MLP neurons of a small language model. Each row is named by its layer, matrix (down: output weights) and neuron, and shows model dimensions 170-233. Each number is 50 + 10 x the weight over its row's rms, rounded and kept within 0 to 99.
A block is one neuron, or neurons of one layer that tend to fire together. Before each block is what it responds to, as a language model described it from the Wikipedia text at the highest values.

Number cells far along rows of pipe-separated stats tables, such as the space or first digit before 2.12, 93, 0.0; weaker on prose verbs and prepositions after nouns (use, from, visited).
L4.down378:47 49 41 39 60 57 53 56 36 57 53 27 10 53 58 40 59 45 34 58 52 62 43 48 60 52 45 45 31 58 30 69 31 34 55 65 50 57 46 47 69 53 51 38 33 66 47 43 47 46 62 50 48 61 54 45 41 43 49 40 69 56 48 38

First digit of a number in a later column of a table row of statistics, such as league standings, goal totals or chart positions.
L3.down455:47 58 48 35 54 57 41 49 51 60 47 51 29 53 48 54 49 47 58 44 53 65 55 47 51 39 48 40 40 34 44 45 79 69 52 59 48 64 59 51 72 45 52 31 47 42 54 51 43 43 47 48 58 66 37 64 50 48 52 36 44 60 58 40
L3.down590:49 44 41 53 60 58 49 57 47 65 56 60 53 47 45 52 58 57 47 51 42 57 51 56 54 51 50 48 53 60 49 37 40 64 52 48 45 75 36 52 48 66 43 55 41 24 60 33 68 69 51 62 47 40 44 45 59 40 39 43 23 35 44 46
L3.down677:38 49 60 57 54 60 39 45 54 63 51 41 51 48 33 48 30 46 50 56 35 36 73 52 56 57 55 43 46 47 31 35 41 43 45 45 53 44 67 41 58 43 64 36 51 47 41 52 69 53 40 60 44 50 59 50 56 57 47 49 45 57 54 57
L3.down851:40 50 52 58 59 56 49 38 41 32 35 42 25 55 73 51 69 42 56 52 53 42 58 42 46 61 64 71 25 56 36 57 50 41 66 45 38 62 55 62 58 59 44 62 57 58 52 42 44 51 49 40 51 52 51 42 58 42 42 65 47 59 59 50
L3.down894:30 52 40 51 54 71 44 51 38 48 55 59 45 54 59 53 57 51 39 59 45 57 66 52 48 55 31 60 58 31 45 56 49 68 52 71 44 45 44 67 55 60 49 41 31 59 47 55 62 40 44 67 37 63 59 55 64 68 34 49 64 54 39 53
L3.down1092:55 55 43 42 48 59 66 45 47 48 53 38 49 63 58 51 53 56 62 75 37 54 53 46 45 51 40 49 48 32 58 56 38 55 49 56 38 59 46 48 47 60 62 49 58 45 46 38 56 58 59 55 58 46 55 33 32 57 63 48 51 50 40 51
L3.down1157:54 60 63 60 54 54 52 37 47 61 57 55 59 34 45 67 54 39 63 51 37 38 29 50 64 60 57 56 52 57 71 39 57 57 52 52 56 36 42 42 48 55 51 64 51 62 49 26 59 39 37 48 65 40 37 29 64 46 48 71 62 62 72 52
L3.down1190:49 29 55 74 60 66 55 47 50 52 54 51 36 45 54 45 42 61 43 52 46 55 64 74 49 63 54 59 55 48 51 56 36 52 54 48 40 29 60 45 52 43 34 59 44 62 60 54 44 56 49 47 58 68 47 38 69 61 49 79 45 58 41 25
L3.down1199:62 47 52 40 49 45 76 42 49 47 54 41 49 35 52 47 52 56 36 58 52 44 52 53 53 41 61 43 53 58 50 43 43 51 55 53 53 51 62 32 42 55 47 40 49 61 56 45 64 34 66 62 43 58 43 40 48 46 44 38 43 35 42 47
L3.down1318:40 50 53 40 57 65 40 30 47 42 32 60 38 48 63 54 58 38 60 66 51 47 70 44 51 54 50 54 40 59 40 44 64 59 46 55 37 64 55 41 62 66 48 46 47 48 36 27 34 64 48 48 52 46 58 64 54 38 52 48 46 52 44 39
L3.down1319:40 32 48 49 42 63 53 50 44 51 58 57 41 78 58 49 72 60 45 60 51 39 46 61 64 40 68 40 43 24 45 39 52 49 55 69 66 65 31 51 49 55 70 38 41 56 42 47 56 65 52 58 47 45 46 30 41 48 41 32 56 35 54 50
L3.down1477:49 59 44 56 49 65 53 33 39 58 62 45 42 56 54 64 51 58 48 48 35 49 51 69 45 53 59 51 45 30 52 29 51 52 40 49 62 50 45 40 49 52 55 54 52 59 54 28 67 50 41 58 50 50 35 51 59 31 48 44 48 52 29 55
L3.down1621:63 55 53 70 55 50 28 43 57 48 57 40 46 66 50 53 38 67 57 50 31 42 42 39 40 51 50 51 33 49 46 41 38 47 42 62 51 57 47 58 59 49 50 40 50 42 48 50 43 59 55 61 41 50 49 56 47 30 34 44 43 54 29 31
L3.down1663:53 56 45 42 62 66 60 40 56 33 67 53 39 61 56 50 52 49 63 59 57 35 44 58 60 57 66 53 61 38 59 38 52 46 47 49 49 29 31 45 45 45 55 36 46 53 50 58 50 41 61 54 45 54 53 43 65 48 47 75 48 59 65 40
L3.down1679:39 38 52 54 40 40 75 37 55 44 59 49 55 54 54 53 49 63 64 55 50 56 50 51 15 70 37 58 44 50 56 49 44 50 56 43 63 44 34 54 51 55 23 46 47 40 34 42 49 55 50 46 60 50 33 50 61 38 45 61 63 56 32 40
L3.down1781:53 58 45 46 60 42 63 48 58 45 59 56 61 50 38 58 64 55 45 60 39 54 48 68 45 64 23 50 59 59 56 32 41 50 53 36 48 56 33 58 47 51 56 55 58 43 34 28 57 44 53 58 48 27 37 53 44 52 78 49 40 56 46 53

The last digit or unit of a number filling a pipe-delimited Wikipedia table cell, just before the next separator, as in league standings (47, 60), race times (3:50.07) and vote counts (148).
L7.down533:53 57 42 59 55 60 45 63 48 62 48 43 58 68 59 58 67 54 45 44 55 49 48 52 46 59 38 45 28 48 68 70 52 39 39 56 58 69 25 45 39 49 45 65 46 43 61 41 59 47 59 53 60 42 58 46 54 41 51 62 57 55 30 47
L7.down1626:46 36 54 59 53 47 58 68 54 43 48 42 64 50 46 35 74 51 34 44 26 32 61 49 52 49 57 48 59 44 29 47 50 50 67 65 65 48 56 32 64 51 27 54 47 42 50 40 43 55 55 24 52 48 49 61 56 56 41 53 53 50 41 49
L7.down1801:51 43 41 49 46 41 65 44 61 31 58 29 61 50 50 56 48 47 50 46 34 39 58 41 38 42 47 45 56 46 40 45 44 44 64 41 60 42 58 62 38 36 54 52 52 34 53 50 53 38 42 51 47 46 61 48 67 46 41 41 49 46 55 49
L7.down2013:48 40 52 56 73 44 59 57 60 64 35 38 44 55 42 43 43 46 34 46 74 44 41 42 55 32 61 44 64 42 58 61 53 62 53 50 65 69 50 64 73 49 65 22 35 58 53 44 39 62 52 48 48 52 62 49 62 40 40 36 53 53 44 46

Tokens inside multiword proper names of agencies, laws, wars and titles, after the first word, such as "and" in Ministry of Livestock, Forestry and Range, or Energy in Atomic Energy Authority.
L7.down331:64 66 47 43 55 52 50 52 30 63 43 45 59 39 62 34 61 51 55 44 38 70 35 47 66 41 29 51 42 35 38 54 60 46 48 77 39 34 45 34 67 53 45 62 51 54 51 34 44 55 49 49 43 41 51 22 25 35 53 55 47 53 44 57
L7.down408:43 61 32 53 47 69 51 54 68 43 57 58 46 45 32 50 56 53 69 48 49 55 47 23 46 39 35 56 33 47 28 57 52 61 59 33 56 59 46 56 42 59 63 54 70 43 61 35 54 45 44 49 51 48 40 60 71 51 55 39 69 47 67 63
L7.down442:34 40 29 49 40 57 56 37 77 59 45 56 43 47 53 53 51 56 53 57 53 47 53 50 39 47 29 44 46 63 43 35 71 50 57 54 57 58 57 51 34 48 64 63 51 55 53 56 52 55 50 37 58 46 54 60 62 64 61 48 62 62 57 64
L7.down1273:44 34 49 58 53 44 56 66 66 52 36 34 53 63 63 50 57 60 52 63 47 45 39 44 53 43 54 63 51 78 53 29 60 50 40 44 62 38 64 55 37 58 57 50 46 59 53 62 33 36 38 30 62 62 38 55 57 67 45 39 60 51 51 67

Articles and prepositions inside titles of works, awards or agreements, right after of/for, such as the, a, to in "Life of a Giant".
L3.down304:40 36 49 51 35 61 56 54 54 37 56 45 55 51 69 51 30 55 53 44 49 32 55 39 56 48 37 48 41 43 39 44 54 41 50 54 58 49 65 62 38 39 57 46 52 65 73 44 35 57 43 47 35 57 39 51 55 51 35 42 65 45 63 49
L3.down433:23 41 41 50 49 57 68 44 58 46 52 46 39 36 61 57 51 32 47 59 59 65 49 59 44 40 47 40 58 45 41 37 56 83 51 42 63 69 42 56 46 55 54 49 46 41 56 61 51 56 45 69 29 46 48 52 58 69 47 65 59 70 47 62
L3.down452:51 52 64 75 48 49 50 57 52 56 62 34 40 55 45 35 60 36 54 54 52 45 40 43 56 44 24 56 50 61 49 68 48 64 50 57 44 46 52 55 65 44 70 63 58 39 41 51 23 73 47 46 65 43 58 29 61 47 59 64 42 47 57 61
L3.down497:48 60 53 51 50 56 66 33 49 60 27 51 40 48 56 48 59 32 47 47 54 57 69 47 44 46 52 44 34 64 44 56 54 55 46 48 62 34 39 52 58 49 68 39 60 33 25 49 62 42 42 52 44 61 51 46 46 42 32 54 48 67 54 64
L3.down498:57 22 49 44 53 43 58 53 54 41 64 62 59 53 49 40 36 46 36 57 47 54 72 62 75 43 53 49 52 54 39 43 49 53 48 49 47 50 42 45 69 62 63 58 53 53 37 53 46 51 59 44 64 42 53 48 54 52 49 50 52 54 75 69
L3.down511:44 46 40 63 61 48 44 56 40 51 44 38 70 75 63 54 56 38 40 61 50 52 48 41 48 31 61 45 52 74 44 41 36 48 43 37 66 57 42 43 61 50 57 49 46 38 39 51 60 59 47 47 57 29 39 63 60 65 56 57 58 76 57 45
L3.down613:64 31 46 76 49 59 58 49 55 53 54 63 47 64 56 39 83 44 48 68 59 58 56 58 54 41 54 52 37 43 47 40 33 61 44 55 40 56 43 61 51 62 44 52 53 53 47 45 43 54 54 34 69 38 37 47 57 58 40 41 59 39 45 55
L3.down653:60 44 59 53 56 59 55 32 41 55 45 52 56 44 46 44 56 45 33 61 55 40 47 37 63 46 57 51 46 60 59 50 52 69 49 54 40 49 50 39 44 59 35 64 55 52 48 49 39 42 52 53 49 54 56 56 46 51 39 41 44 60 36 59
L3.down1012:44 57 56 48 52 33 51 44 50 36 48 42 40 54 60 50 49 61 42 61 52 58 65 56 62 51 35 38 59 36 54 58 62 53 64 51 55 48 59 46 45 57 56 37 57 48 51 33 29 56 52 55 52 41 39 52 58 58 57 52 45 56 56 61
L3.down1102:36 50 56 64 47 47 47 62 40 42 57 42 55 31 47 49 47 32 24 46 56 62 45 56 63 58 56 73 63 49 47 56 35 71 57 49 61 67 61 56 54 51 46 31 51 48 54 45 59 57 67 49 47 46 43 36 46 52 52 51 54 61 48 55
L3.down1179:48 72 56 35 43 48 55 51 38 58 38 54 59 48 40 65 46 50 52 33 52 51 47 44 54 75 38 64 60 63 60 48 40 61 42 39 51 47 52 35 68 56 47 61 55 66 65 51 52 48 53 46 48 53 44 45 53 35 52 57 33 53 61 49
L3.down1253:39 43 63 41 34 37 44 49 45 43 49 60 49 50 53 50 49 50 54 31 46 56 58 52 57 45 50 52 52 37 42 53 52 57 44 48 58 42 70 50 42 71 64 52 36 65 52 49 43 47 70 56 62 59 38 68 47 57 43 66 44 52 56 55
L3.down1345:48 56 37 45 40 53 38 48 51 44 48 58 58 65 53 53 40 39 59 51 58 56 53 49 61 38 44 54 47 61 53 49 40 60 49 62 50 54 75 29 35 42 48 63 53 51 55 65 54 62 40 50 69 47 45 80 43 65 44 44 31 57 51 30
L3.down1494:41 49 57 45 50 43 60 66 55 59 42 32 46 43 54 65 45 48 40 49 54 40 55 61 39 47 49 40 45 51 71 55 33 49 55 49 53 64 58 47 43 55 58 41 61 58 46 45 53 36 50 45 60 56 49 58 63 48 49 64 46 43 75 35
L3.down1526:47 45 38 48 48 55 42 56 54 53 60 55 58 56 47 54 38 74 49 45 45 56 44 34 54 49 53 67 70 66 51 70 42 48 54 27 56 46 40 41 39 55 66 51 40 47 37 59 53 51 47 54 41 46 69 68 58 40 42 34 50 54 63 42
L3.down1935:38 46 57 48 62 38 51 36 32 49 38 40 45 47 50 48 47 43 56 51 65 38 50 27 76 41 58 71 56 51 49 50 56 42 67 56 59 51 54 45 45 54 41 44 24 51 62 43 50 55 40 39 64 64 54 62 53 48 48 67 43 68 55 60

Tokens within the middle of titles of songs, films, books, or albums, usually after the first word, such as About, Me, of.
L4.down1867:31 34 60 54 48 59 60 38 76 41 50 45 41 60 53 38 55 46 40 37 49 53 67 38 56 52 45 50 34 59 54 63 47 49 38 40 49 60 53 48 70 48 52 48 53 45 42 48 39 47 45 50 58 58 64 54 51 57 44 38 59 48 54 42